Part of a small language model's weights.
Size: 19 layers, width 576, 9 heads of 64 (3 for keys and values), MLP 1536 GeGLU, vocabulary 15364, 76.2M parameters.
MLP neurons of a small language model. Each row is named by its layer, matrix (gate and up: input weights) and neuron, and shows model dimensions 272-399. Each number is 128 + 24 x the weight over its row's rms, rounded and kept within 0 to 255. Numbers have three digits each. A neuron's up and down rows have the sign that makes its largest values positive.
After each neuron's rows, "fires in" lists the words (lower case) most often at its 100 highest values on Wikipedia text that the model never trained on.

L12.gate38:135082136173109103092110141160224116137140125133125133154127099174127100158148174168144139103088111136132111115120129125110155117165127150132115152131124118150142105134135123160158125154115174101122122130127193152132107197153127096102146104061111174103119162124095154102099139136154140081066122161150123123092111126127134116174099094063105131105143130143134129099125143146141110063160
L12.up38:174135130155130083081130130106132114149150116147089124150113095160178111154119166155121117151150130145178131124118124103123127131129121128160117135138130137139156083095102160124146099135139112129132111158115186157181163199156106148097139150091147130148138154067123162121129135104150114133124157137126167151108070100146132132107124113127155176113121168165124145114104120133117150125159
fires in: "where", "that", "who", "hypogeophis", "he"

L12.gate268:163133150112094088147129169158120117139049112107144152136103151148114143128149192155165126100162144081102098127102161137125137101120172171087125129102132108155134103159157177165134137150138131120164171117127158111116110098138128108134120096156134103137126101134140125137096124123107127136121113141160131143140136111138081150139163118128145092157152119123129122142125138145102115142189
L12.up268:148127094172067081144118076109145118093132115109118138156163104161148168154146123116117125132137122136141118151128144113124133133102115121163110089123092128118087128150140150131107115148121169106118124112111150177184164106122134142125106128104125144114111125133119144079134102107107107142124125127112148129121090136117119156130150137137160109136123167126134161147133142086129151134153
fires in: "not", "00", "t", "labour", "napoleon", "2020"

L15.gate334:152174150155125133115153144130101175174110093095114104105118133103126139141137153149128140113117132118134117051120137099098148143112115093109117119108095087149115152120116088083146141130132100140118122160141104158121065119129144102124107124129162120152146080175163145120138113138176165113164135111086129111129130124171161125120120163151141097118135116147126098118161177137134117114087
L15.up334:099109115097102101157144092170114124099092125122151107145132136128120137107163154090145120095119138135134153182150101122161131147129146136159094099159128142111141089149134148100111137092159124123153143083169114176112117158129153165147157106122086159135109121103121117119135111135125147145070144125097119138172124154123164135103142108112139098129116132111134122146112136118122094153163
fires in: "in", "into", "around"

L12.gate515:108146150092100152099099157161160115168106112138184145123125111159097149113101155128107108165143097140156097159129111169108095097149140112115116113128165132168125117154157102171138092167082155118145135141092158133142128118123079096108120076113101164087126130125129094144169106143124085159169144103120093144124143128121144160116139123170158118170156137126168119141096113143111123131174
L12.up515:128164130101106143126100134149163106120138122173173137141117147113113109110122167130114142166139087109112095149148121140132098161089090103125122137171117102159149136130145129091119125158137144128169130133126164136149147101173093123156128093101151116093178104110157115160136143133123117151119128108127136145134111119149130156147120146162178119157139166153144136115100144126108137133167
fires in: "year", "years", "season", "month", "allsvenskan", "term"

L15.gate1425:088157112167131118085174147149186120148111115117133080086149124133098105133080096158114109092124116114122145192122111138128161113104134150113130098151142129132166123142074143139168139111120157112143122151113099109123157133115144133168126117112104108129073099151166129115134140131148123156109135106113118101116167178111084148114125124120149111129116128131163079140122116145148139123128
L15.up1425:102148139133162107131092126129114111133106154108128110146107119176143138103117114141130113111140121125150145147120134090109149166136139112145158097127104167122097115141097139122147160111135111090129140082156165114105154124143182117105150083105147138179103118122129135129109064147061176149115133088132105112149141135096103161105160158120150076115102183131163135137118112122152170139106
fires in: "a"

L9.gate133:134124082177161104151155124147116102154126125173158084148101115118168098193164128133139119171140108119131093133074111115114081125116128162139142151151109137159152160142145128105106126100148121163162127093111135152120123114121174093158187130123116113136166137134088156164124134150123099157157114194116118146178101117157113167145082135122146105111121161135141104129157129144142142134070
L9.up133:138134106125110166111143105107119104176120111152108128085133087104118120163123115136159154143129127159134081124128101156163137157180146147115151140115125138157152151101174120065170150139145123141078148130077125112143113175142151128109131133156135082193141108117134158104142154179150147114108110160103110119133104144123159146117152112162098142142158197164113157071121118153187131152120
fires in: "first", "second"

L12.gate739:152113179142128099151128124162133123091108132155133140131119153150132098153112122092161129134164108085144112169135126134091110100111141169128088127108126078136109131150104088147157126059121123171124162107105108092122087123163153152132171123112079137120109133120088112127148088168108173137151118123106135099136082116135147141166183142151102140097115141150145123114147137105120103158127
L12.up739:102163119115079108126165137127112135125160132085137140141144106142137110142108135147116158137113118134126142084100092167118084056128133138149162110116127103130116125111129151079131134149113151120135089128137152111098148130101165105156144111097085107139093159111145141133122122147120123136083149132086119103134119146088128119105145130140111095140137136111113098128119119153133113154110
fires in: "first", "one", "second", "last", "third"

L15.gate1220:173136159134137150097091159171088120148102084119153113115128107108121134121128147165104114145111087139146132100123141125128120111086165168102166099129076131117145133127123107116118129108109142137104192114108084121146163142132153126170121152082070093110155083144181149117126087114200120131136141138100120093151150137133140132173110119133113138103158120152125093154145179143113137139149
L15.up1220:188133123149124137151147127117090107118111121129143140098107181127122134071123171130132139118103152108139158115138116116153133140122166133121168172099145169085095097089136113102126154117166144117092125114136126113122100132107099105161118168136131114152137080095149177104099103129116114117115159097105119117148107104127110144163179123170114149141149128166165119129099126094148101168108
fires in: "a"

L15.gate1475:160106063104108114166153141124123104076158152149108179121120097108144108105103129136153114150117126143077113128152127133112163093148100086108153114188140101127152107188141101158094121176123143126151122108130115165138097118154134123107140158142125097162103097166088131164121137133108132136169110114150115091146164116135113136138123120126145123120150120112161124102114167157127107094142
L15.up1475:170118086092151121109142141135128136121134089168132132105129190137171129145120107167126128108119138140148114110173150120133145145081135109139107161097103115134114101100089129095146116094149109085162132095144103167099090066140135097130128128117125184137154131123123097080089145155116115184129150141117111148116131124130136121147128117105127087167091114131133120135178113132138150121090
fires in: "can", "could", "might", "will"

L16.gate4:103123150132092190115142138148128130181166163138123101104126112114157130124129125096098146143112063134133117133173122122149093112154129158101136150134157176135160132136126090124155108161132101134131119159115119199139131158138100152141167114169111116127112141160114127115142108169135146086120146137144140097120154157147098141141126128087153094179118167105149138139135102167107163075169
L16.up4:153115119111125150136148124162157092131156127142118083116145106159114112143099145136147173120141134132124141127115145151193093119147135163080154140140132133140138102119127117091156155140126100104092127099163116175126132132127123122112160116115151113085130108128127138167122123148151155099119152100132138136099108123104130081121151143130107147174149132137159191119061101128098115145143
fires in: "be", "was", "been", "first", "being"

L12.gate1483:117117101106065103152086135106098090101114159141089119132151150131110149127130136149169153104116127137072123122149083116145136111130121119131096124128115172176144139162136121149150126107133181141163132140142102123173118170129137098090133142144118117167089156133134092159133132118129140124138128112091123100128146130171111131100119142105104126118124109108122146086138144149119141116100
L12.up1483:124134182176093136145136109092092161115142139123124147090095170135134172130141102114117111158104129126100112119133119118072202141118110170088173144134128138152124127094122156090153129149108154112101139128098118119119123136082172139107116096099109189140117133145116158134114131090119126146121116155132149074135168138147159139107121168111140135164104118140144114130130153133150096131115
fires in: "at", "after", "while", "in", "during"

L15.gate715:099207141103160107154108130134112148150112186116130143127136154105115132146144145112125169164152109159115106160118154192148104125169098142130153121130087124148136089127114105139127115105153109135122151145121132098132108126158151106061186112182109138138124080128140137124133133163106149142125140134113133108130131164090112142137082122119130096153152127113114141152119129121156117108161
L15.up715:144100124096158119106137110114139165114117139159155136104155138099149149086150118116096112147085090107121139109138141123107123096143106116127118114131124100120118106165158101169137119117107115146141134161160105145162119109112118122151103104133127132159066110119132154117141112112141127145139176129111135075118168129135185116124148123107133174101140130115148155068120112156145103127128
fires in: "1", "one", "1st", "each"

L12.gate567:147114092162165123121147093139172153141148166133143081114125090141139135167119100151096126124138122145128109118106139134092169141112119117095127143158128170139081143098127097145098130122119141116133165114153115086114121131106154155158157113062126129144151081151114152138144108120102103113123115179141125122156137139116108118150127074120119078134139113140113151172136129170121140135091
L12.up567:155116133165147105128154081122129127079146153130103099134124110133130091184134117077117124131139108103106136146142124099128139121106140135115153126169153123147090151126179144118125108127141176139143170122178172115123136115121129165143110107072115113143094077136115154138130146091110131149148164135111163159122094151107113137128121061145152096114162105174097137107109169104115115165132
fires in: "for", "of", "at", "on"

L9.gate1381:147140154130147153096092146102102123127137143103127158169153134100154142126089134182119132156090120089118133121121128154109139088112096135136113130118168126162140139164121151134146109126125108149120134127076095170089139104122108120127167103169151141150098134157181154143141096154096102137159117114128117115137145112123166127125115133103137078084121081165144086145126158129062119123141
L9.up1381:164146110095115073098114137151141072105125111104107103171133108163091144133120142118110149094161151146165133193149106120112129176125140129110117119115157145130126129155112099088151132116158111111155136105116119134107141107138126088117142067144128153129057118114119166116171099088152124139102112148087120120160088163104131122108124115121153140139117082124114109129154151134127106138117
fires in: "her", "s", "his", "this"

L12.gate1100:120160140130172098162131192116141147152123117104139124163175105159089183142113131098122123121114110131148100133120095154131151143088140115125142073123095095160155130176139140149139102170146165103166143143111067130110129170125128169098121114152142140110133095162154131147188136090126081097139131123155114139134143196118119121134125137097162139129133124116141113122088098160137112137179
L12.up1100:130141153107125136166170138120137083162137131137163123153161121152133127108134138110109114134082165089173143112134115123143113144092181153113082101112130130115150115158117157150106128136164125193136114132129128097145107154129179149110138132119124134154154079119124123129137104115123104126123169094119157117088121112132115136092137142106170107134136144132140109091135088092117155179160
fires in: "made", "make", "making"

L9.gate1361:140173099141114125138125123163120144146117115151103156160119126127163102121113145118185132109177149134161124177092145139148140120092084159135130109148120125138117140120112139125129147121118147113130155089141134181141155093157121103110128160131155090147089098130172118149075119137133116149144146147124126126145130125131124117137158136114096086141133146118118080130132143092159105141133
L9.up1361:148121160114071127131118123122082101141108104126110089103140133147100122118146119107124114160123121167160140147140105118137191112095119099133140132140106106120129146107111138088146149073141183128135170110148152131139117103146112139150165129112158163077113135103125147137140144105150105112120104130161138109138126124137132111183152147128082123124141148124124137080117137119096084118122
fires in: "as", "so", "that", "result", "too", "construction"

L15.gate1247:109151114172138125115144134112136144112072100156096111117120089143143105120141150149114144157089118148125138116115154123131196097137158112143155121135121158139075101133119158111130168109109112098096129143143151126080102118120147084090125141131102156113081117163117138152101104156110133111148147139145119100201173124158107122115134131158121113098124111146162140116118161164104132077134
L15.up1247:113162167170119130111164111126157090123110155143095106138135122118178107129107119135155109160139149170124135132111094157179123110104126125153133141112133166105109122150102160166154140118155114142123104153145133126146145112127109109121130104074107174112119115107147123147107103149119137130143156184108153110151165169116132150118138127122119136122123184147125136153122158133122102095130
fires in: "was", "being", "be", "is", "remained", "been"

L16.gate1325:099151140126118175138118147126162139157160173163110091098142091112093142122102121165131152139130118134157107137178130149134157134112111119143130116106178170134090125158147092116155159091119117121112122131087081169130153089125114145132157121130151105141110112149126104136122141115150109134097122142115115086142154101133116083110125118137105145086144116143141135160118148104123114133186
L16.up1325:148121098104118145137124120143106075128108111106124132119116132148187131136133111090123130142120105179151109108115135145137120147124161159114122117107142132153136106114098100133185144109139147117105110154117125144140118151153133088151100119117069154116106149115176176130170144127113130168132106108131148103120135161117149138102108119121133145106161103122136133139136120135175147102175
fires in: "was", "being", "were"

L16.gate707:112130129099102130113086110209115150124143114105084164152155104116140140141122133105122105125190140159139127100116124140137134118173148146125112130097163146142135097093124139129104111089134143131154118100106096094124110121123159098130129131155102128135129159124130134128128089074132155096102123131155164132163136102171131161144136127105125145136159144116132091140112128089139148158140
L16.up707:114132171128133157147095123162141098111150143061103179139170147128131107094101131128128127110140150116137133125141142135152060158112111136100127152109167134111116067138135159142141097117139141123152149079122090087133126131122115125111111174106125133103115123135136132157129073109147131109129099133174146120162113136154093168109138171183135170092117120120159174124116163129158136173100
fires in: "is", "are", "has", "may"

L16.gate1428:104135123148142130130106123142148128133110111140134109113130149138129120146139152143162143184127180124118093128137088148172078129126121125132156094112103184144120156118110157147148178122144141130085101114122158110156140132096145130122131114113144116095159085118148156181152099115124114129131139138107186106164083162107128156080121113090149108125103148123125129149101142112115147116180
L16.up1428:145114135140117114168131144128147078159173058149104096143132180093155055153102151149100149137124119125113131168123131137147121114097158157125122156118157110138153111100137128142122127159150108122111116119119115127087089096107170063138110178112082102160137118135145114163137089110139164121144145153115118130145131158159133092129115100122127094087151117124081178158137136133119158109137
fires in: "was", "and", "being", "years", "is"

L9.gate342:177134121158134133118125140167138118158105136109163094129160124093103112117145169151133140126116106086105095113126130151143100160113117129139157090128110126150142099154155120099114107158180110108149139106148104134087145135109124140105099154103146154114135158139128136147156115147122135138142132128128076098162122099122104092128132155113159137131172122109136120127123133194115101134134
L9.up342:121087166128153117117133112166094083131144156079170135124134138137080136126090164165115119105116129095085129120126099139136122149087123116135154124101145080150106104131107147135149110111173140118127167132136118118164138143120088143097134144119117172096117124146115123113167156090092129143142138104158139088139121119132104097098163134123157171162124050112144162128130131171144083162148
fires in: "received", "gained", "31", "to", "27", "2"

L9.gate1481:082118134154169135088126142135129127134127140159112152135097153136126090103115147096172113153142140123133144124123126142140141060120075117166137122187134134093143101157109128132125159137099135122154099148125158114076155127154157134114131096112116083136044100112150143155107150113129130159139145152145087134115118104138104121150135142120117135128164113116139106118147155156134126126108
L9.up1481:117117107080136161109149116134158136108112172152130137114134100175106136108086110140122090150128113159123143124095096106124167145153197085144163092105107119141130170071117154091147090115118074109107114129150108105145104135149080156059148162122178165150170130109107113075108162152138129124131117072130118110094136104115140112117138103166118172105142125162100126102088143128137137067117
fires in: "can", "that", "it"

L9.gate1128:169112108164142135086078105113124083140143108127119104114098152116165164083098135156098153155110132126141116106143110156083131068110176144157114110114131165154105108122139104093161112129132111162082137115132165149061111125170147140137135095113105156126085126134146102161165076121125134102135131136104104107118122152063121131118137119105134138091150105093125150130112177154118116123151
L9.up1128:129157082118135139145182156147148133115086088092151156139186086150157160150150110140077115102122110109094157124109119123177134113128118121148116117134120107133077097091147142148119119128125172141099128125131100146135083122143089103161146138134138148132087117121162142099110129121133124158125110155118145162169124152116125103133114120119142118130120157129150162141154156157120182112120
fires in: "as", "when", "into", "these", "of"

L16.gate586:139131126091126127169134089150132125169143136133159126140094076113101090102153140109122138110094133113108108123110093149091078089079121155157125137135109150123109099165127130141161136115126085127133125111165137092108143126117143098116122092127138111152114141147164116121110164139126129143114114139124134140163089153149135121133122163138123122147147138147102113101143143162118114098119
L16.up586:112156136139105136111107155108163130132093142100149166125136080149103137155170146143113149080122096145130151133111122127122122118132119092129142093141181114136093079111145115154163113123123131148091134153142087133098147115112133114152170139156142172166107115100113113125106123147122137174124110118134137164122141102074120158117157162136133095140150100145118155161131095132086075099127
fires in: "a", "the", "united"

L15.gate542:122159127144115145109107164197124165169150126129136129143142158083123119150134142168111130134114096103100094138129134156122080144163124157099177130142110123150168109147100150112121103112167117128127104111083103096155098129115131102119100161190112131103103127145103118105141093158100098138125090108152136114138133181171106141121118129111108099179143123164124171170140121128137120140132
L15.up542:112126113176134168175082150189136133121156130130145085162099146108155146132123126197129139113140146096119133123102128116139101134123146148104191127104098140112137105155075153125113092105174144161151091114123134125172147115149139083146106168169167146118126095142120107108103078129097105127115100079137139099113100139172101158135153143155142082157144131146150197156113132117158117140099
fires in: "not", "was", "is", "t", "are", "were"

L9.gate413:108162116112127107162129104161122190119081135141165121068159096121095118135138173134118156137127124157159124131129116128103139127134135117175132105161111097127113116115105117110093162135147149091122165138183147149141109134097110094120132117154106122113126144140139140162133098158092148098104125143144101106172129128156109107148096131130143129114116138119112121111147157163131107116172
L9.up413:126112128077131109158154101153156162124124143140117118078184128101131085160168123124152133167121130124161136120101106129119120124158127110139143118169085106109115114116113142077139117127140142133092138105168109154111072125105129092104126122121134086169104165150157071141127111165084145142163119146127147140158100141135109152143134157134110131117130130131116118098109129126140093108115
fires in: "w", "l", "in", "record", "set"

L9.gate316:094150104182139121120111118160122099151100088125063117129123158089119151164132149106152151115156143149142153140132119127143118135109103102155130086138148067136082089145085124127144140109126107137124197098172133101128181122125126110161128130105133117129093121111121110098129125095116125119158174110095113173156114122129115115140138136152179081147141094113126167199141130107101105167155
L9.up316:147154098116147120157143104144108149109112113132146070121129112103113126149123089130158117103131120176155133142138130109143122144158133131115113109177105123121107107122136158118135162098130164156090131141153102141074139118122127138141155127115127163159082145128163141144127096144129133127130130168107126134106112161119131115124106164107119130157122132075141112099151106108123095143160
fires in: "around", "about", "some", "over"

L16.gate996:125133114133113113103088136116110134125141158142137118120119122126114115184134154148092165169106061159129126112119140173099129120128112175096119115125079159132167114153110116104146136135104163076121111153129121144109102139114085119103107108131128106150133107149105173131120133068130156140138066147121080106108138124168100151142120115173107106176105104089110104127135156139129153107144
L16.up996:148147103137106149149135160079150129116126075105105120130131095098092153129110163105146119088152120152117121102127132135075130134164116148099132103137096144134137139136137151133143104072099146143091135143144145156086129136115190117150147121121108156100101089111119154108118170173113149185142124155139097136143112136138127133174136090112144088130131106172087112135139094166111126127168
fires in: "the", "my"

L16.gate679:153110157139129151116153163132151158127133107113099128140113103114153144131165103137140133123118167096133118173133101159114135092113098107118178154147136091140121116117156108105140136099106134133077106073136130126181109151151090111099115128143112121148091139144138113075144149148122131103125104121147117166171119140083097138090164136125152132077115116145100163083155131146132112135126
L16.up679:117102167193127125115137120146127140128104119114131086142130140104180140127170117102144101098096123142113130127118111100123125090115109130102102155134162131142173111151088141140169094115105139136141102142137142159138186127144169158124156114118141128138113145109108061136093169083135131081128149155123164119143141151141131137136076146105117117099145100161143131131092138152126109120092
fires in: "his", "he", "still", "a", "her", "it"

L15.gate713:085157126119099124125130113136126119105141128156139133114119130175140106130127140156141148140132096151128092097122126161151151092135145141142087149134124111133105150112143119159128076121082158119143130135114111111120130142134145135104103134112103101084100125123099153116149108123145111161149104073084133111106127187095116146106097121144147097107125118118142147117142091109088143104153
L15.up713:133095092118150097138129152176167158129133160096112128161171106160159128083127084121135125129136160150101139142133098119156136135137117125149144072149128117118088104132117127125146150134147147118099151096117121123118148117190121101154081165113149130113123104128143086134098138110121166111117132141175163125130098155091108135120129114133116116103115171113156112133096101137131111148106
fires in: "was", "began", "are", "is", "were", "been"

L16.gate26:129123099111138126147127109076112115117142142184118084164056116101066152154117122151150098107101147144116123110133121104144163137089088122099108124145108123133134158095125084130106096113124123171098145142110106161131167116216127170101135082096162119142110123118122123144095160111112085136149168127104118160103084123068115073139130147153119101124130155170108100159145151111113165135078
L16.up26:160136080112158091141136139086103146114131176114114147111116116135089097128152122129172123152110118070157140108102135138146119138146142101141159083159130138142096172134123131069144112150136112092145137154147139177117142096153098097126149083136129134101117140135074159105153145145117132155100110131071065142154123165081128094145201110140094129119138174131178108130124136132135104119149
fires in: "had", "was", "with", "that", "which"

L12.gate493:138142116086112092134137166094129128121170160106146155069148135160111125128128150129128130125144133153109144084106122139109147099168115159151104144127141102118079133132126101125150154150149088151137104136166133135137127143102107114150116071153145090107121090129155100121098126163136161137117116116150117107138155093112105160089125125153129135117103129123120148124137103169124109129147
L12.up493:153137138159115113167117119130168125083130144131082118123129084147139156172146154116128166108166147151112144145156145137136139109103125127135115136144139077118156119124104134121102150099136147147144149130142082124104114117119141072182133159126101165175095134173123157124140122105095111129116089115164124159144123145124106140138117120110095093149115135151090157119145140165125168144133
fires in: "the", "of"

L15.gate1017:109107075135113075117129153106099117138137089112116171143114108148101146180128138109108120127123110134105131093084137133115136145175195156136123136132107149113147114129110148166151124164165165144113099132153122109080123150105102095119140147136069122152168146111106106127110116131108121187160132148104127137131140117102156126099135190115111164138119180105140114103192110108114150108147
L15.up1017:100119142111152137115162108100161105136113108129108128142114109123093109150116115103098127193115118112135107115115125135119130144116146166123114179130105158153146156078101122133196146155141183147102099149137104107173141167129148148156136199131101171147172148108129116129096136106134138139122128130161136180141158071117105142116116172108097129159154145156141126079123102135116165126152
fires in: "national", "public", "royal", "state", "imperial", "civil"

L15.gate1258:084148089104111128156110136173140147151112117140124104129118140116104169130134149114119129117106152118109145140089110100148143118145109150106081104105109129124126133089176116129153120130152163147129165165154116164132141145097113138109139154097140168121097167090129116145121140103112153116158137140056143124147159133124170091169099128087156157102121087115123105136117134146118074092129
L15.up1258:104110126128108117132158077104043103103139136134146174071129162115100121103142129150134120142135122135118120146117139148160147124163149108110128113162106158139103140158137112127120112135154105146151111113154157126139113108152099119141111099107160127185139139105121092152133134114102147136140147163118187137128137111126091111138141120088142159155139170116140105125142080105155127091104
fires in: "from", "at", "of", "during", "after", "around"

L12.gate299:092128116117099095085159147111140085110121140145130121119104112141135099114134185117149141135157114104115124129150119151118129126114126161178141137173110136170102098138144112117147151104103147132124169122123146145111091115076097132135118149079124074093124092142155185156158100121145153112095112150102125108155123163160147091185136143179132104117136156130134128119182167149151135167101
L12.up299:149131128104147139131116119134105095107140115136129139099073099137166131132103156113140149093151134105169141140137156127142099114112144115132102183096135133137134128098136151122146134107118129128103129104108154161176140122135109151145148150095142095144110103100123195138148130129107086128136136082112149151130091136136156141107197131135139106141144153147120118129122124109103149145137
fires in: "which", "who"

L16.gate649:147135138115128133161122102114133076100108108112135131113127108133142080117153118136155147157111105136107128149132129128151109136146144099127098137134162204134084127145157106133131145114106131126076101110109130149119126159092161148106097086152152096146117150157150150115141132130128081163102152119118124111160143160118150095100152131131085115090121077172094134122166121088142096143080
L16.up649:134093138095153141129122115120140159162095117180093098130132126138196136137118119120136149157107135152155107153111123125115090101132150136141125127195128113153132148112112163122143182102130107135120163101117142148137108130162144119060115156101157138124096112096183153124190120153137105167090122144108088146146103131134103095111162115130120207164115137126165133139111116115110121101094
fires in: "his", "their", "its", "s", "00", "world"

L16.gate283:119106085091087162119135115111120113132123110084171120080142158146136093115150178145132145078127114145121115148108110210157127144144104143157109130139100133127177151146108124110140144169098165128117140145118131124155104109161107130120158110107127106104118117124120134077082156138127129161144098109099109147137153121107084116083154132153160158128128116149107108166140132137132144120115
L16.up283:132093169163158136168128132118156141112133092100135112146163150120102140128107128163123146153109138182134148140112132083170191131095092127149114111147102155118125151116087100117174124161093148121162144091100138136105121137101147086096130140119179085146120115157170123149133121119144119117154124114107135117160133125088119133123149115084146109134134134115114109153130078160107140128112
fires in: "he", "they", "she"

L15.gate1030:166132163139143091128180129124147143117081099140139128114133151125138162129102111128098115153110137121118122123145108129106115127163151092147141139137084102140131127078159093148139122085123097132113176144099137160135144133132146148116092123173100113115128137100105120160179106125125120147142130124171172128126117125118140109132108113092142166093149101129107111130139140137110141146152
L15.up1030:107142064154152122167111154136150134186143066111089078096115120150121109123102102187086093095088103113156133138123156137146098106131127155148159115112142122166096133146114141116131119100119097123128141108153100119122120066168103084140123132137115133156127075133122110140096142115118146138132127118087146145136134116106145116177167132129158104149145135170134120149143189128181105115135
fires in: "as", "for", "a", "an", "best"

L9.gate674:096129122137137123090145106077130106124091119115103114115104165195095178148105143142166143110110148140125106118095128160148134116144191118141133133135117121135104089108138116138128177130150117117097135088122125138052136208144167099119153096115154142146081155119136141159107124176081138122140102143134117145129121122139131147112126118095105123088154112148123097168144145131144084145141
L9.up674:091107135133128102151108118107101103111128110142061143180122190154120132137106157106151165101139156110168159120111120117180101105111160129109127155137150106114107081106074097126129168097144106140098149115138193127089157164173148107132108089118122116153075156101144121170074120138086104151118131123122133144123093091151080126099107130118120089134120117162139132133119138101134092159142
fires in: "well", "small", "self", "hand", "slow"

L9.gate395:090082147099103151155143123152123096135093099124114101143138127145092109175118115125151143146119131128127122159139123144171124098170125132149116090146132161107175132107101095138138153168129151147145122099108146120099109082108121134110102146145117118162130105099141105125113106134139107138120112144124111129166185109128075130119123103142142136103134135151172142118132144138152126155108
L9.up395:114164171102144125146172139101114107105120094137154114114124080091133118134137128105136156130119126139121126125157138142124138178095141115126168150113148085134144158104133111099158149068109149131137161107126120110181129136178135127122134160082115134157143140094124127061113077105154156118139130105115141106170141134099111123127137136126132140118104120128099148103145131101113118161136
fires in: "art", "language", "a", "points", "of", "languages"

L15.gate522:119097130118148165154133146141171116082089112097148150127154127098156151113113147167124148152139131105113118155132108136098106117149107148118146165084147144144156134115101141104119145133134146068109143124103140179096141155130112114128132154127136157140116119145133167120144097125140121112094145101099163128129150108153093130135117113118093094123133129120135098117145138140142142092188
L15.up522:103119163150108138166104099120124138141113077109151109065172171151161155141109108114133148082100090117153105131150142132120128091130104158149124109137165144159109084118104125142144137150114138160130123111133155123113118137152103081107099115146106125142076133134071101150128102148124157144107124151120136133115132179145125125160151101121189117155128131126159093111139127095126141145125
fires in: "is", "s", "not", "more", "was"

L12.gate1337:120137115153123121143109127123112150141091151138129105114147083163101177162140123108119142109115131136119128125168137144120132095164190109146179070129137172127090112146132145127107112105114145139117151118127152135126123122112148113124100086126153137142092130142149189157150143088094161132151075089149103140139123156114112081138118105109121113110171118120168165142109122139157082128123
L12.up1337:146165076083086147099202111145137113120098141138126187124142081142153109126133135138122150153168106158117106142139123128093104157099135115107142133163134123125141138147177130119171113092109148068127118132122131127180180182056136170130123150112142126162115117156105115123130126141128151163115146139097110185153127125167171136103157129155118123103078103162102139145151130111129141147161
fires in: "to", "a", "an"

L16.gate633:151129143163157122141110131114139113139095122151109107118181141117124114169143116120085145129139127122135063162103141179088152105134105127090119121158141111131143160158132149142150103101139121120127138131146110129111128116136106099113125087119106125116151169122146102115110116137127135126167101108152127088166126107140077125125116109119132093147154108149120126126110088118144094097128
L16.up633:127136160101128104163110145116133125146144099149155136111136135114121166077146153123077092113136128080108136147149161118132115143154119081145145126111129108106148122110178148111079160110159086064101122131164148136157124129122113124116106146046151139126141144147149123119148112140121109141119122106093133144142125101139108122118119106111175112132120122134151097121109138150148139089132
fires in: "such", "same", "year", "years", "predators"

L12.gate190:139152162148136133143093124129110106144109149146158098132081142099119137132154102111147146123088143133094127135093126165078145139129090101169100102127135143150125116119164114105117153143134154117160147075115120165122148111107110125125080127123113121141115175127107124175132083174119125169079156123113147131144138133156122093136113093116115118133108133117152090111126135175127137103155
L12.up190:195123146115117060126136098108157126137125149174127109089129096126173139143170128138119171101137121145107146137121123109162128136141129124174095094121163106115131138138160101135132177114143172156087114116121135136110130118106151118092108194083123115118117103091123102116117114134088100165157154158144134121100120145143113131121133160131100073116100132112136162095113102142113105126152
fires in: "the", "only", "last", "no", "best", "top"

L12.gate1012:121168130164113122146122142143163073152130137136144109121105085112134132123168174090130153146100131102142136166149129153142146148116102097177112105154143167135144159108155134140137131129148138138149128119091156155106149131139112134148136119142078162134117107123108082110154159137147113121132097135123134125144167201156113123139127127151140089114137125124120095114153150095103106129116
L12.up1012:129110140153121163160157142114175146127131120119111095099169136119124110092148133138155158147124127124172118129130149115099148107150110131117101177125129134129151131149123128151147166118050162140139114156159100106120165123129114105153109085118092107111113139110178124119110129134139140071120154123124098115097130134105089136131102163175100107096126122171131159137137119149137102144156
fires in: "on", "of"